{"n_layer": 10, "vocab_size": 8192, "rope_base": 10000.0, "qk_norm": true, "tie_embeddings": false, "lr": 0.00599, "lr_mult_o": 2.0, "schedule": "wsd", "decay_fraction": 1.0, "train_tokens": 208000000, "steps": 16962}
MLP neurons of a small language model. Each row is named by its layer, matrix (gate and up: input weights) and neuron, and shows model dimensions 16-79. Each number is 128 + 24 x the weight over its row's rms, rounded and kept within 0 to 255. A neuron's up and down rows have the sign that makes its largest values positive.
After each neuron's rows, "fires on" lists the tokens most often at its 100 highest values on Wikipedia text that the model never trained on.

L5.gate359 [129 119 138  99  96 130  92 156 115 182 168 100  33 156 123 101 124 125 100 111 114 205 114 153 118 122 111 140 141 129  91 140 137 134 103 148 119 127 169 128 125  87 140 100 119 134 114 118 121 115 141 135 169 129 139 107 148 131 121 112 110 124 127  94]
L5.up359 [152 143 122 144 109 115 119 111 144 100 152 117 153 155 148 151 134  66 126 104 126 117 141 146 120  85 138 161 147 147 157 136 155 108  96 113 144 199 153 105 111 158 121 118 142 134 104 149 140 133 167 139 152 136 113 131 127 127 103 127 127 176 114 154]
fires on: " (", "ing", " of", " over", " $"

L2.gate477 [142 119 155 101 177 125 151 131 110 112  89  92 136 122 124 111 125 157 112  65 143 154 160 148 179 100  96  86  88 134 108 102 185 126 110 176  98 146 134  93 118 124 129 169 145 111 130 120 136 107  99 149 160 146  96 148  96 139 144 120 120 123 144 140]
L2.up477 [154 142 160 132 108 150 152  75 106 138 153 122  94 176 122 114  96 133 140 153 151 137  99 135 129  91 113 128 112 100  89 130  93 145 120 147 138 133 128 141 116 109 112 138 134 164 154 127 156 105  98 109 149 104 124 142 148 148 141 162 140 115 114 136]
fires on: "en", "al", "eu"

L4.gate465 [114 132  61 124 139 114 124 116 195 139 112 112 148 111 120 104 142 140 127 148 140  97 150 196 144 159 126  79 154 125 120 150 119 135  83  92 145 111 123 126 118 153 160 120 121 127 139 123 163 120 132 114 143 146 137 116 155 125 149 111 125 142 164 106]
L4.up465 [155 125 135  84 126 114 131 123 127 136 126 105  95 129 154 117 108 121 114 134 117 125 148 160  92 127 127 157 132  84 141  76 168 148 106  82 129 135 102 135 112 135 131 134 121 146 134 133 157 107 164 126  89 124 142 167 153 145 130 136 119 181 177 105]
fires on: " and", " as", " but", " made", "|", " •"

L4.gate252 [125 112 134  97 119 141 148 139 143 124 154 154 109 124 128 111 139 149 128 142 140 135 120 121 103 107 149  71 117 123 143 128 170 142 123 137 163 139 146  95 168 127 192 148 161  98 136 135 155 114 165 171 192 114 114  91 122 134 128 119 141  87  97 128]
L4.up252 [111 151 155 140  82 129 106 101 146  75 105 141 128 118 127 150 106 139 132 115 113 193 150 141 124 139 161 122  95  57 146 122 105 145  91 116 132 139 136 157 118 140 147 146 104 146 147 117 103 120 157 158 110 129 120 110 138  93 143 136 135 152 122 171]
fires on: "w", " to", "st", "Despite", " under", "ed"

L4.gate160 [128 159 119 110 140 110 125 159 113 110 123 156 140 126 120 111 145 126 136 124 134 123 138 155 131 135 148 132 105 186 115 125 177  96 126 104 152 161 128 154 145 113 139 128 106 139 167 153 141 143 131 136 184 147 138 133 164 146 129 131 120 125 107 111]
L4.up160 [131 119 145 118 124 112 189 139 122 106 143  91 158  88  91 134 122 141 114 107 152 115 137 138 117  95 141 154 184 175 150 104 116 106 117 117 116 128 152 173 125 120 107  99  66 156 151  85 150 117 118 168 149 172 154 138 131 136 131 111 138 138 140 141]
fires on: " to", "er", "ward", ":"

L5.gate478 [ 82 155 142 108 141 165 155 165 155 180  85 108 136 155 144 103 149 149 127 146 152 142 151 138 125 127 114 118 147 126 126 105 126 115 139 127 129 141 103 156 113 111 152 100 138 150 163 143  93 130 165 109 146  93 121 108 132 119 135 137 157 119 118 128]
L5.up478 [ 98 182  81  96 134 136 143 110 116 138 134 173 103  96 151 125 124 127 116 112 128 131 112 149 162 105  69 128 110 147 120 119 128 165 100 149 129 119 162 130  95 135 139 118 103 124 133 135 115 137 130  96  69 129 117 112 127 133 112  87  97  96 135 114]
fires on: " Po", "po", "ma", "Mo", "worth"

L4.gate351 [161 123 143 116  97  73  98 109 151  86 140 109 147 118 166 130 134 108 157 144 157 152 132 147 116 140  61  74 102 114 130 156 142  99 127  58 114 127 147 120 130 136 153 114 147 118 183 106 123 121 137 114 153 123 108 140 101  86 142  97 152 119 107 162]
L4.up351 [117 169 135 152  83 106 117  94  98 117 122 152  91 149 145  95 102 145 172 118 140 101 113 142 146 141 138 125 123 145 140 145 141  83 112 125 170 137 109 159 190 137 124 147 137 154 124 116 152  94  98 120 115 153 124 120 209  97 110 113  94 126 125 110]
fires on: "\n", "t", " one", ":", "ing"

L5.gate352 [120 166 123 127 106 121 123 129 105 143 145 116 130 108  88  92 161 109 135 158 139 118 107  92 125 140  95 106 147 122 117 123 142 146 124 112 161 115  84 142 148 141 127  75 103 104 134 114 112  56 120 172 145 152 125  94 114 125 155 124 106 146  91 106]
L5.up352 [123  88 146 147 156 106 107 109 122 146  77 134 130 157 136  98 130 103 116 140 116 173 151 117 140 126  92  70 136 143 114  93 134 124 138 148 143 145 144 118 117 119  69 104 168 133 104 158 164 103 100 104 103 115 185 115  84 133 176 134 136 128 132 144]
fires on: " and", " &"

L2.gate113 [164 146 113 123 138 114 116  97 134 123 180 116 147 123 161 148 114 147 113 126 109 148  91 103  74 141 130 131  91 160 147 100 138 121 142 132 133 135 108 161 159 117 121 118 114  86 136 162 141 139 139  96 122 139 115 142 135 157 137 100  81  97 136 133]
L2.up113 [156 115 120 154 113 129  80  88 122 102 137 120 157 119 120 127 130 134 131  99  96 130 121 107 118 105 111  92  82 144 124 118  89 189 132 129  97 163  95  90 118 100 122 178 123 116 156  97 124 117 139  82 123 138 117 169 137 105 175 123 167 114 110 119]
fires on: "ed", "te", "ly", "en", "ler", " later"

L5.gate434 [111 134 134 130 135 133 136 167 118 128 148 120 111 111 149 143  84 132 144 149 130 150  97 157 122 132 167 203 143 122 161 106 162 105 132 108 146 139 138 104 127 109 128 120 148 124 151 158 109 127 175 153 157 132 123 137 115 144 131 178 136 142 139 100]
L5.up434 [107 109 135 141 123 140 109 109 112 124 141 154  93 114 141 125 114 117 163 106 118 149 137 181  94 151 147 134 119 113 136  62  97  97 157 148 130  87  82 166 126 123 133 171 111 186 141 101  91 127 119 141 124 124 132 167 105 130  98 166 120 135 128  97]
fires on: " =", "|", ":", " UTC", "fil", "be"

L4.gate45 [148  91  88 158 120 160 113 143 128 108 107 186 144 166 141  75 141  91 135 136 117 139  94 133 155  86 106 116 149 101 170  87 102 101 145 119 108 115 140 172 118 151 137 138 130 157 104 111 153 147  97 128 115 163 137 103 110 108 140 176 104 105 107 140]
L4.up45 [115 105 126 135 157 125 124 166 123  91 148 163 160 125 105 148 124 127 157 147 135 148 141 119 137 117 156 150 169 101 139 100  95 138 139 131 170 127 132 132 131 159 112 123 165 154 148  73 112 119 114 129 135 116 117  78 115 136  95 142 123 123 116 161]
fires on: "\"", " as", " —"

L5.gate293 [101 125  95 142 104 118 154 183 122 117  89 168  93 111 124 167 167 107 131 141  98 111 126 119 106 116 119 155 122 119 102 151 138 118 143 123 123  96 113 158 141 117 140 126 121  83 114 155 115 149 117 154 121 143 126 120  96 144 118 105 100 111 104 137]
L5.up293 [156 142 142  87  85  96 136 125 114 146 137 143 163 137 106 141 129 121 131 167 103 119 178 107 172 123 141 125 145 135 103 137 161  91 113 115 119 117  82 118 153 116 143  95 101  83 110 139 167 138 104 165  88 150 115 149  86  96 137 108 115 135 116 129]
fires on: "\n", "or", ";", "em", " professor"

L4.gate137 [165 126 120 100  84 179 114 155 104 137 130 206 139 145 108 168 161 129 143 134 140 170 168 160 155 107 124 130 120 139 135  95 128 156 112 114 143 186 143 139 142 141 168 167 112 139 134 145 118 115 150 168 137 128 130 123  90 154 133 132 169 107 113  92]
L4.up137 [133  94 169 137 102 127 106 111  96 139 166 173 125 173 174 126 131 123 125 122 143 109 138 124 123 144 125 128 151 153 137 123 117 162  94 153 150 125 147 112 128 139 136 165 148 131 125  88 133 131 121 165 130 108 173 140  96 161 143 191 138 114 160 125]
fires on: " |", "\"", ",", " International"

L5.gate490 [116 129 150 124  75  97  98 111 133 121 158 119 120 167 150  99 103 118 105 133 103  66 133 110  97 174 137 110 142 160 117  91 133 107  93 132  92 180 128 133 128 115 138 128 153 133 173 121 113 113 138 112 132 160 127 117 169  91 127 150 142 112 117  76]
L5.up490 [111  93 173 128  95 135 125 133 125 114 131 151 168 138 158 149 163 130 116 109 137  67  97 124 103 136 150 124 127 160 142 114 112 146  84 119 119 150 110 132 147 151 103 141 132  82 156 117 110 172 145 159 131 151 127  87 140 115 132 138 100 176  91  79]
fires on: "N", "×", "x", "ub"

L2.gate508 [166 157 153 131  75 144 179 151  96 125 171 116 128 105 124 165 112 121 136 143 155 161  62 152 103 138  60 118 114 147  89 150 123 120  80 118 174 150 120 102 114 120 134 162 122 132 112 124 130 136 117 155 157 123 124 112 128  87 131 135 154 148  96 131]
L2.up508 [ 96 136 121 127  98  87 165 105 127 142  94  83 139 126 150  93 111 144 151 133 168 188 102 170 158 128 129 138 134 135 131  72 126 128 146 146 136 128 139 131 150 105 139 118 158 120 130  94 113 129 128 170 169 157  83 118 131 133  73 151  99 137 133  97]
fires on: "d", "c", "y", " following"

L2.gate482 [113 130 109 151 130  91 130 108 158  88 155 118 122 136 155 138 143 153 119 129 159 100 172 153 158 131 136 131  90 132 138 122 149 131 179 167 113 117 149 150 133 116 140  88 105  90 127 132 141 121 105 129 107 112  84 131 158 131 113 155 115 140 168 129]
L2.up482 [124  76 103 155 139 127 155  55 123 105 148 121 113 108 110 137  97 122 147 143 140 140  98  91 147 109  85 100 128 130 169 162 136 112 104 148 104 149 108  71 127 164  83 110 146 142  89 105 132 137 128 129 153 118 154 101 142 127 138 104 139 145 151  98]
fires on: "o", "a", "ci", "i"

L2.gate112 [ 83 166 177 145 113 107 106 125 139 157 107 120  84 110 111 149 158 127  93  86 120 140  89 124 123 121 157 161 101 107 157 102 112 135 136 115 108 143 117  99 119  98 118 116 105 123 112 130 142 135 123  89 105 137 101 127 146 115  98 119 145 129 134 104]
L2.up112 [133 158 114 110 150  68 138 151  97 134  91 116  84 165  78 106 114 143 149 127 144 117 129 130 129 143 160 174 110 123 115 164 139 129 122 113 118 126 148 135 155 131 162 114 150 130  79 130 128 104 117 161 123 134 152 126 125  82 114 108 141 137  79 143]
fires on: "al", "'", "able", "day", "dic", " fact"

L2.gate420 [117 165  91 162 105 105 122 121 141 148 136 131 110 140  94 135 143 153 163 109 104 146 137 153  78 151 156 182 134 153 130 121 107 104 117 114 141 137 105 111 133  96 151 151 105 172 159 147 119 143 129 148  68 103 119 139 143 152  92 114 110 127 125 133]
L2.up420 [100 108 112 141 144 128 116 129 107 129 128 107  97 142 133  96 156 114 127 134 131 171 152  96 136  96 151 111 126 155 113 158 139 147 118 108 135 147  84 116  91 142 144 170 179 126 120 133  77 135 110 156 109 110 141 131 121 102 132  87 119 159 177 110]
fires on: "y", " as", "é", "s", "-", "ight"

L5.gate495 [188 101 129 123 107  92 115 116 161  67 110 116  89 109  93  96 108  96 128 107 109 128 105  90 109 131 120 122 130 127  91 122 182  99 118  87 103 115 136 109 108 109 106  82 161 153 139 105 133 145  92 113 150 142 112 109 134 128 126 123 122 115 121 142]
L5.up495 [ 97  99 112 117 129 119 161  86 121 111 136 189 124 109 152 152 130 104 164 117 150 151 101 123 139 136 117 138 108 114 170 132 132 117 131 123 171  99 150  97 139 134 135 143 132 143 144 139 138  90 142 131 134 108 115 162 130 106 142 170  96  85 136 139]
fires on: "\n", " ", ".", "″", "′"

L5.gate287 [121 102 142 149 133 124 135 108 124 147  98 131 107 147  96  86 107 115  88 115 127  98 136  84 153 196 142 142 117  88 120 116  95 141 128 129 158 168 134  95 123 144  76 126 156 123 108 129 128 129 125 136 135 153 149 133  95 154 134 134 116 129 147 153]
L5.up287 [ 87 132 146 126 122  98 136 103  94 128 145 161 112 145  75 105 129  85  71 147 184 185 140 128 127 124 112 106 146  96 106 137 168 125 122 126 117 143 123 134 134 108  94 130 129 102 129 119 116 167 151 134 153 142 107 104  77 176 164 151 124 131 130 112]
fires on: ":", " January", "ter", " General"

L4.gate441 [107 132 114  91 100 122  86 121 112 131 134 107 130 140 113 103 135 121 128  92 119 151 117 130 118  92 123 114 138  96 126  87 134  78 138 160 158 161 151 156 148 123 134 124  92 102  96 164  93  94 130 130 123 164 131 138 115 130 152 134 154 184  93 101]
L4.up441 [ 96 177  76 129 119 120  84 100 154 152 127 121 137  89 130 109 144 166 111 109 128  70 110 107 124  89 134 135 127 142 137 114 104 146 155 132  94  98 178 114 135  76 107 140 156 113 100 149  91 146 113 155 119 124 128 141 138 187 123 124 142 133 157 147]
fires on: " and", " con", "com", "d", "van"

L2.gate169 [ 76 113 176  68 145 174 141 149 125 127 141 141 116 124 153 127 135 129 129 138 131 125 108 107 115 129 178 126 123 138  98 135 140 114 102 155 157  99 132 121  92 141 116 134 160 160 134 148  75 147 119 120 123 147 156  89 108 123  94 141 155 126 113 142]
L2.up169 [132 161 154 158 120 159 176 134 139 137 117  92 201 112 135 119  95 112 135 120 128 119 111 137 134 107 165 131 138 110 117 188 151 168 122 141 114 142 128  98  82 133 114 132 100 140 161 146 113 129 107 132 154 136 164  85 130  91 114 143 103  93 144 120]
fires on: " Hu", " Bow", " Bur", "ür", "ver", "ville"

L2.gate361 [155 119 120  97 123 120 122 114  88  92 113  80 111  83 131 119 132 147 134 101 107 117  86 113 131 107 134 154 135 123 123 162 123 127 174 125 122 151 132 134 148 181 131 175 161 126  69 126  89 128 115 125 131 189 101 151 135 141 111 116 174 116 139 140]
L2.up361 [113 106 146 122 124 108 164 140 155 127 144 166 183 119 126 158 143  88  79 186 161 128 148 125 143 131 109  99 148 139 109 107 114 193 136 106 104 125 128 114 141 170 147  90 139 122 130 140 144  92 122 167 116 118 102 157 115 112 115 138 166 149  75 122]
fires on: "exp", " start", " beginning", "mb", " make", "mp"

L4.gate491 [139 138 123 143 134  93 138 173 119 125 111 129 143 154 129 132 126 112 142 132 181 136 127 161 113 169 140 129 127 152 115 128 102  79 106 139 109 157 113  88 106 149 162 117  92 138 160 125 140  98 151 162 120 125 121 193  95 105  99 154 119  99 100 101]
L4.up491 [140 126  85 127 129  95 133 161 149 130 118 116 159 144 145 173 104 137 137 143 127 117 129  79  87 158 103  71 124 158  90 138 130  89 144 162 106 142 138 110 141 134 120 140 121 159 107 104 131 177 120 137 112 132  81 138 101 142 113 122  80 120 156 154]
fires on: " as", "),"

L4.gate185 [ 90 159 137 116 108 141  73 145 144  92 148 151  96 172 133 118 106 165 146 131 125  55 133 174 123 166 160 125 115 117 124  72 115 124 145  83 120 165 115 126 134 122 145 102 116 182 171  86 146 101 124 123 119 132 107 122 110 152 137 148 129 147 125 122]
L4.up185 [135 152 117 135 125 128 114 146 160 103 118 142 170 108 162 118 132 148 135 108 131 117 156 127 100 107 178 165 146 100 106 147 163 107 113 131 105 139 138 126 128 118 142 118  95 135 104 130 181  80 116 166 118 136 134 107 159  99 129 124 119 101  93 141]
fires on: "0", "3", "ke", "s", "6", "9"

L4.gate404 [116 115 141 118 118 111 114  86 122 178 115 133 132 135 103  91 100 148  89 119 144  96 115 123 142 155 123  75 203 146 167 135 121 112 141 132 172 128 114 143 187 100 123 114 134 106 129 121 128 127 140 151 139 165 119 169 117 117 126 191 108 128 160 194]
L4.up404 [107  87 138 142 125 161 122 126 101 146 106 204 139 153  67 100 154 108 107 123 132  97 124 140 173 110 129 131 126 131 125 141 114 110 151 113 120  97 121 142 124 133 129 141 102 107 130 109 100 137 101 106 145 148 143 143 101 124 160 154 155 146 117 172]
fires on: "4", " and", " or", "1", "or"

L4.gate100 [107 105 165 117 132 143 149 143 101 124 120 132  96  77 130 113 133 125 153 101 121 116 119 148 164 166 126 137 149 115 123 118 136 138 151 162 116 159 137 141 129 137 163 132 155 175 103 124 112 145  80 148  77 123 128 139 137  65 133 113  93 121 140 118]
L4.up100 [ 98  93 114 108 125 116 166 130 119 131 158 141 119  73 114 123 106 138 110 119 119 103 146 145 169 163 172 145 142 113 147 187 131 152 157 130 111 126 143 137 116 171 113  98 198 113 147 103  96  87  93 110 104 109 132 142 162 112  85 100 120 141 117 149]
fires on: " as", " called", " named", " sq", "titled"

L5.gate481 [ 87  93  95  84 144 137 124 116 117 171 134 144 164 109 138 130  91 180 148 111 133 153 118 141 136 137  90 131 142 136 124 100 138 130 154  68 126 161 159 151 117  82 103 157 121 110 133 125 127 120  92 129 159 121 128 115 121 111 135 138 125 184 112 141]
L5.up481 [126 152  85 127 191 117 139 158 152 151 124 152 120 100 164 130 124 126 135 151  81 155 140 177 141 160 134 144 141 113 162 119 127 131 125 133 132 119 164 122 148 125 138 138 122 138 138 179 110 123 113 185 100 133 134 151 135 118  88 121 157 122 106 119]
fires on: "ma", "ly", "ta", "pa"

L2.gate166 [140 175 151 123 150 105 114 109 161 126 168 144 106  85 170 158 139 139 177 109 154 151  94 115 120 122 146 118 143 119 158 127  91  77 115 118 108 122 124 138 130  60 158 118 110 100 135  97 106 105 152 176 119 120 162 191 123 165 166 145 202 147 123 124]
L2.up166 [127 141 141 111 143 159 188 132 136 150 179 143 156 105 154 123 155 170 149 134  89 121 119 135 159 101 126 111 126 113 113 129 138  98 122 157 109  90 133 159 112 123  74 161 138 118  91 147 111 123 155 147 164 141 144 155 139 125  99 141 116 145 127 113]
fires on: "ad", "im", "vest", " per", "op", "con"

L2.gate277 [145 140 120  90 110 127 116 134 141 132 133 163 150 116 124 105 154 136 131 135 149 149 128 121 131 152 118 117 175 111 108 100 152 123 102 149 151 154 105 118 153  96 122 140  48  96  86 114 116 114 129 134 176 168 126 175  97  93 114 113 126 133 115 171]
L2.up277 [163 182 171 157 144 125 150 115 127 141 123 194 168 122 138 137 112 186 129 135 108 152 139 121 135 102 168 134 130 118 131 147 117 125 128 138 133 116 117 114 159 111 116 102 104 105 110  84 129 128 120 104 116 122 146 159 106 148 137 114 146 130 178 172]
fires on: "ter", " on", " then", " as", " from", "th"

L2.gate260 [139 142 163 107  95 137 119 131 107 134 101 154 132 162 102 109  91 114 137 108 121 143 135 178 109 134 104 149 150 153 124 126 107 175 122 109 126  92 100 149  84 154 135 152 165 148 112  99 130  66 141 144 127 145 122 116  94 118 134 148  79 100 178 173]
L2.up260 [104 140 142 145 115 125 117 115 146 132 100 149 148  97 112 127 126 131  95 164 162 167 121 106 127 122 110  81 145 115 102 171 114 134 101 131 114 148 192 122 170  83 130 120  95 111 136  81 169 123 169 115 154 118 102 147 131 159 134 144  96 122 166 127]
fires on: "G", " by", " Release", "at"

L4.gate402 [129  88 118 125 166  87 147 108 119 132 178 106 124 154 134 114  99 155 121 117 122 190 134 152 123 188 148 137 133 130 148 135  88 138 113 110 164 105  80  94 106 112 106 175  54 121 143 116 171  83 132 121 103 102 126 164 156 128 100 129 136 118 125  85]
L4.up402 [138 110 115 161 134 121 156 143 182 197 100 164 133  85 144 114 122 141 127 163 138 103  91 127 140 121 106 130 127 152 147 152 150 100 124 127 119 129 129 164 155 130 105 143 119 131  99 148 144 121 123 107 112 107 171 127 122 117  94 165 145 110 179  92]
fires on: " of", ":", "s", "y", "ey"

L5.gate278 [151  74 151 122 167 106 150 143 133 129 117 108 151 119 157 144 100 116 142 193 164 115 159 183 139 136 137 132 148 148 140 120 107 108 110 177 139 149 115 123 109 151 114 127 133 128 156  92 130 165 142 143  97 133 147 132 146 109  64 136 136 123 156 140]
L5.up278 [121 135 123 115 141 117 121 114 145 107  95 140 128 129 159 135  96 151 135 126  97 145 142 131 143  81 104 132 163 180 114 126 104 167 153 122 151  98 120 160 138 133  95 171 131 145 108  98 152 109 104 148 110 121 180 136 143  95  99 150 112 107 107 146]
fires on: "0", "il", " World", " film", "ol", " Liga"

L5.gate392 [ 92 117 104 130 128  94  86  98 156  86 139 132 120 134 150 107 111 124 135 117 146 148 135 147 145 105  90 150 100 111 112 147 157 149 159 126 105 115  85 123 112 137 112 144 115 103 173 152  94 124  79 141  72 124 140 119 111 105 138 146 127  98 136 176]
L5.up392 [104 141 119 148 141 123 134  88 147 119 162 129 124 127 122 121 115 131 173 148 140 188 111 116 134 132 116  93 124 105 121  97 145 125 146 125 148 147  90 146 133 115 126 167 116  86 158 137  93 124  96 151 120 117 122 162 131 128 112 190 106  93 106 123]
fires on: " |", ".", "s", "ir", " "

L4.gate434 [ 87 154 132 104 125 113 102 131 127  97 148 196 127 120 130 152 117 122 117  74 126 157 127 151 151 121 135 134 164 133 171  73  96 122  86  96 157 133 102 113 167 150 117 158 101 118 107 110 159 160 101 173 122 106  89 141  92 162 116 125 144 194 127 143]
L4.up434 [125 155 111 145 149 115 145 147 128  97 118 171 122 166 121 143 129  98 137  93 136 134 120 106 131 135 120 133 132 142 165  86  86 140 105 139 158 128  98 126 154 140  66 133 155  80 140 115  95 117 179 139 119 155  84 112 128 161 138 154 133 107 146 187]
fires on: "===", "\n", "\"", "al", " |", " "

L5.gate332 [152 143 107 122 137 144 149 142 137 113 119  90 113 193 136 127 132 102 134 135 158 127 109 143 148 181  36 151 125  98 168 141 123 131 142 140 142 165  90 160 120 129  89 191 140 124 110 121 107 159 135 129 104 114 167 147 111 135 127 113 110 121 120 129]
L5.up332 [174 117  73 109 146 115 122 118 126  97 134 150 140 153 160 111 140 160 148 181 144 125 111  89 114 177  89 107 145 155 124 112 158 101 160 182 121 162 140 126 134 142 145 156 182  75 113 152 156 130 105 164 148  75 139 167 138 133 123 107 159 150 118 139]
fires on: "),", "or", "ul", "ho"

L4.gate63 [ 87 136 129 122 125 113 155 125 160 109 111 126 108 141 153 107 152 127 106 120 137 105 140 109 179 128 139 111 145 129 106 116 163 120 161 141 105 133 106 150  91 140 141 119  97 176  82  85 127  92 156 147  88 118 116  70 146  83 128 180 131 119 123 120]
L4.up63 [127 130 157 146 110 117 132 121  98 141 126 125 106  81 168 136  93 114 139 137 118 119 102 124 133  83 145 119 100 181  99 122 128 122 177 122 102 122 114 142 107  89 119 117  99 149 117 137 143 162 179 147 106  98 134  93 145  98 109 170 155 143 127 130]
fires on: " out", " |", " end", "head"

L4.gate161 [118 140 140  89 153 146 126 124 131 141 134 157 179  93  97 114  79 140 120 141 126 137 155  82 103 185  92 109  89 161 114  90 172 137 142 158 160 153 118 133  80 117 122 150 140  94 100  91  93 126 164 123  97 138 142  79 156 153 130 154 126 126 115  85]
L4.up161 [146 124 120 127 111 120 121 169 152  91 152 116 106 141 116 169 124  73 130 143 142  76 119 102 112  82 125 121 105 174 116 143 152 148 121  97 114 156 133  92 122  92 138 123 153 103 115 111  87  78 107 111 153 114 148  96 120 128 152 186 138 156 142 130]
fires on: " |", ";"

L4.gate144 [ 89  64 115 118 140 139 117  83 119  83 125 119 116 169 136 142 111 143 125 130 109 163 170 166  80 130 149 120 112 115 105 141 175 113 120 108 131 139  96 121 122  98 138 112 105 158 143 140 143 116  92 136 123 105 126  96 104  94 123 118 106 107 113 140]
L4.up144 [121 149 122 120 108 142 136 154  97 123 192 163 147 116 152  88 144 159 117 130 144 149 113  91 112 139 134 125  88 146 143 150 164 163 153 154 106 126 130 117 127 153  99  90 158 112 154 139  72 128  92 115 105 111 127  82 101 110 119 112 106 100 130 115]
fires on: "ma", "ment", " there", " history", "ne", "pa"

L5.gate311 [109  78 102  78 136  93 123  89 125 121 118 160 110 182 141 152 114 119 101 115 121 113 112 129 110 118 101 127 150 112 146 135  93 147 106 112 139 118 121 166  92 134 155 149 123  97  97 141  95 166 136 121  93 136 140 107 125 165 136  72 113 104 109  87]
L5.up311 [105  97 147 140  97  83 137 108 101 153 143 147 124 113 140 145  88 127 166 143 106 106 132 126 112 173 101 105 171 138 133  92 139 138 128  99 129 133  90 114 129  78 107 114 131 101 197 114 158 145  98 122 117  84  76 184 140 130 120 154 101 131 115 138]
fires on: "s", "as", "lu", "st", "ur", "ign"

L4.gate17 [148 145 110 144 110 159  99 133 110 159 156 121 123 148 101  90 112 148 161 130  97 123 143 132 150 146 153  90 105 138 100 143 146 148 153 114 122 124 161 141 154 110 126 119 116 126 109 150 147  79 129 130  94 120 117 132 120 121 125  95 100 142 176 102]
L4.up17 [ 95 188 134 115 149 129 129 155 135 117 127 132 154  83  98 163  79 119 132  92 135 143 141 138 132 133 146 125 110 148  92 121 130 148 122 144 119  98 151 106 158 145 116 128  39 106 128 173 116  96 150 187 122 126 140 108 111 160 124 135 110 142  84  97]
fires on: " War", " film", "w", "ft", " novel"

L4.gate479 [113 146 140  68 114 121 104 114 115  79 174 136 123 145 173  84 122 101 105 148 117 129 132 113  82 120 138 119 102  87 134  99 135 100 116  97 122 118 139  89 148 157 148 128 137 153 125 117 131 149  89 105 121 143 130 116 121 156 115 136 145 129 121 161]
L4.up479 [ 97 145 164 103 107 129 122 149 132 126 178 100 156 119 122 135 129 125 126 115 102 128 103 167 154 183 154 136 131 117 128 140 129 112 161 134 159 131 131 113 122 138 116 127 129 126 158 101  92 151 107 150 124 124 105 149 137 114  91 125  89 135 126 113]
fires on: "'", " un", "-", "ted"

L5.gate488 [153 159 137 134 150 125 132 145 135  77 155 130 129 154 172 138 124  94 112 180 127 102 134 113 147 113 115 100 151 139  71  86 144 180 133 137 127 125 112 155 107 120  99 136 137  74 131 144  99 116 128 142 157 133 120 149 177 148 131 125 146 136 134 117]
L5.up488 [113 155 148 134 171 156 128 118 172 105 147 138 165 149 165 151  96 125 122 142 143  88 116 128 144 175 110 195 123 158 140 107 142 175 140 159 145 120 110 115 139  95 164 145 101 113 138 138 143  97 120 113 151 126 119 112 105  97 186 133 174 143 132  98]
fires on: " |", "gg", " Record", " Albums", "ish", "bb"

L4.gate425 [127 111 127 137  99 120 138 118 132 125 139 160 119 163 122 108 131 104 140 128 131 135 163 137 129 146 158  97 141 110 136 146 128 109 146  91 131 147  97 117 131  95 180 116 124  64 132 130  95 104 114 149 113 110 157 106 139 148 144 157 130 117 115 122]
L4.up425 [117 101 133 150 149 132 132  65  95 114 112 154 114 128 125 123  94 136 184 164 103  99 135 148 138 138 106  88  79 121 153 159 127 156 116 117 124 119  99 130 121 125 129 138 113 162 142 187 101 128 130 144 102 148 149 121 145 101  96  98 143 156 117 121]
fires on: "e", "n", "ti", "o", "a", "i"

L4.gate481 [125 147 106  89 131 143 142 133 104 151 128 124 157  99  90 122  98 137 127 118 137 106 155 182  93 110  99 156 140 129 112 114 120 131 113  92 106 113 112 113 142 111 109 140 126 140 146 102 121 132 134 156 151 150 201 139 121 108  91 107 122 119 148 140]
L4.up481 [ 67 102 142 147 109 107 127 133  97 145 121 105 142 164 132 135 128 109 119 153 123 130 149 151 171  91 134 144 163 157 121 104 173 177 203 115 129  81 140 129 100 125 123 131 107 126 147 100 119 121 134 154 131 119 134 132 120 116 133 113  98 107 129 110]
fires on: " –", "ir", "|", "or", "–"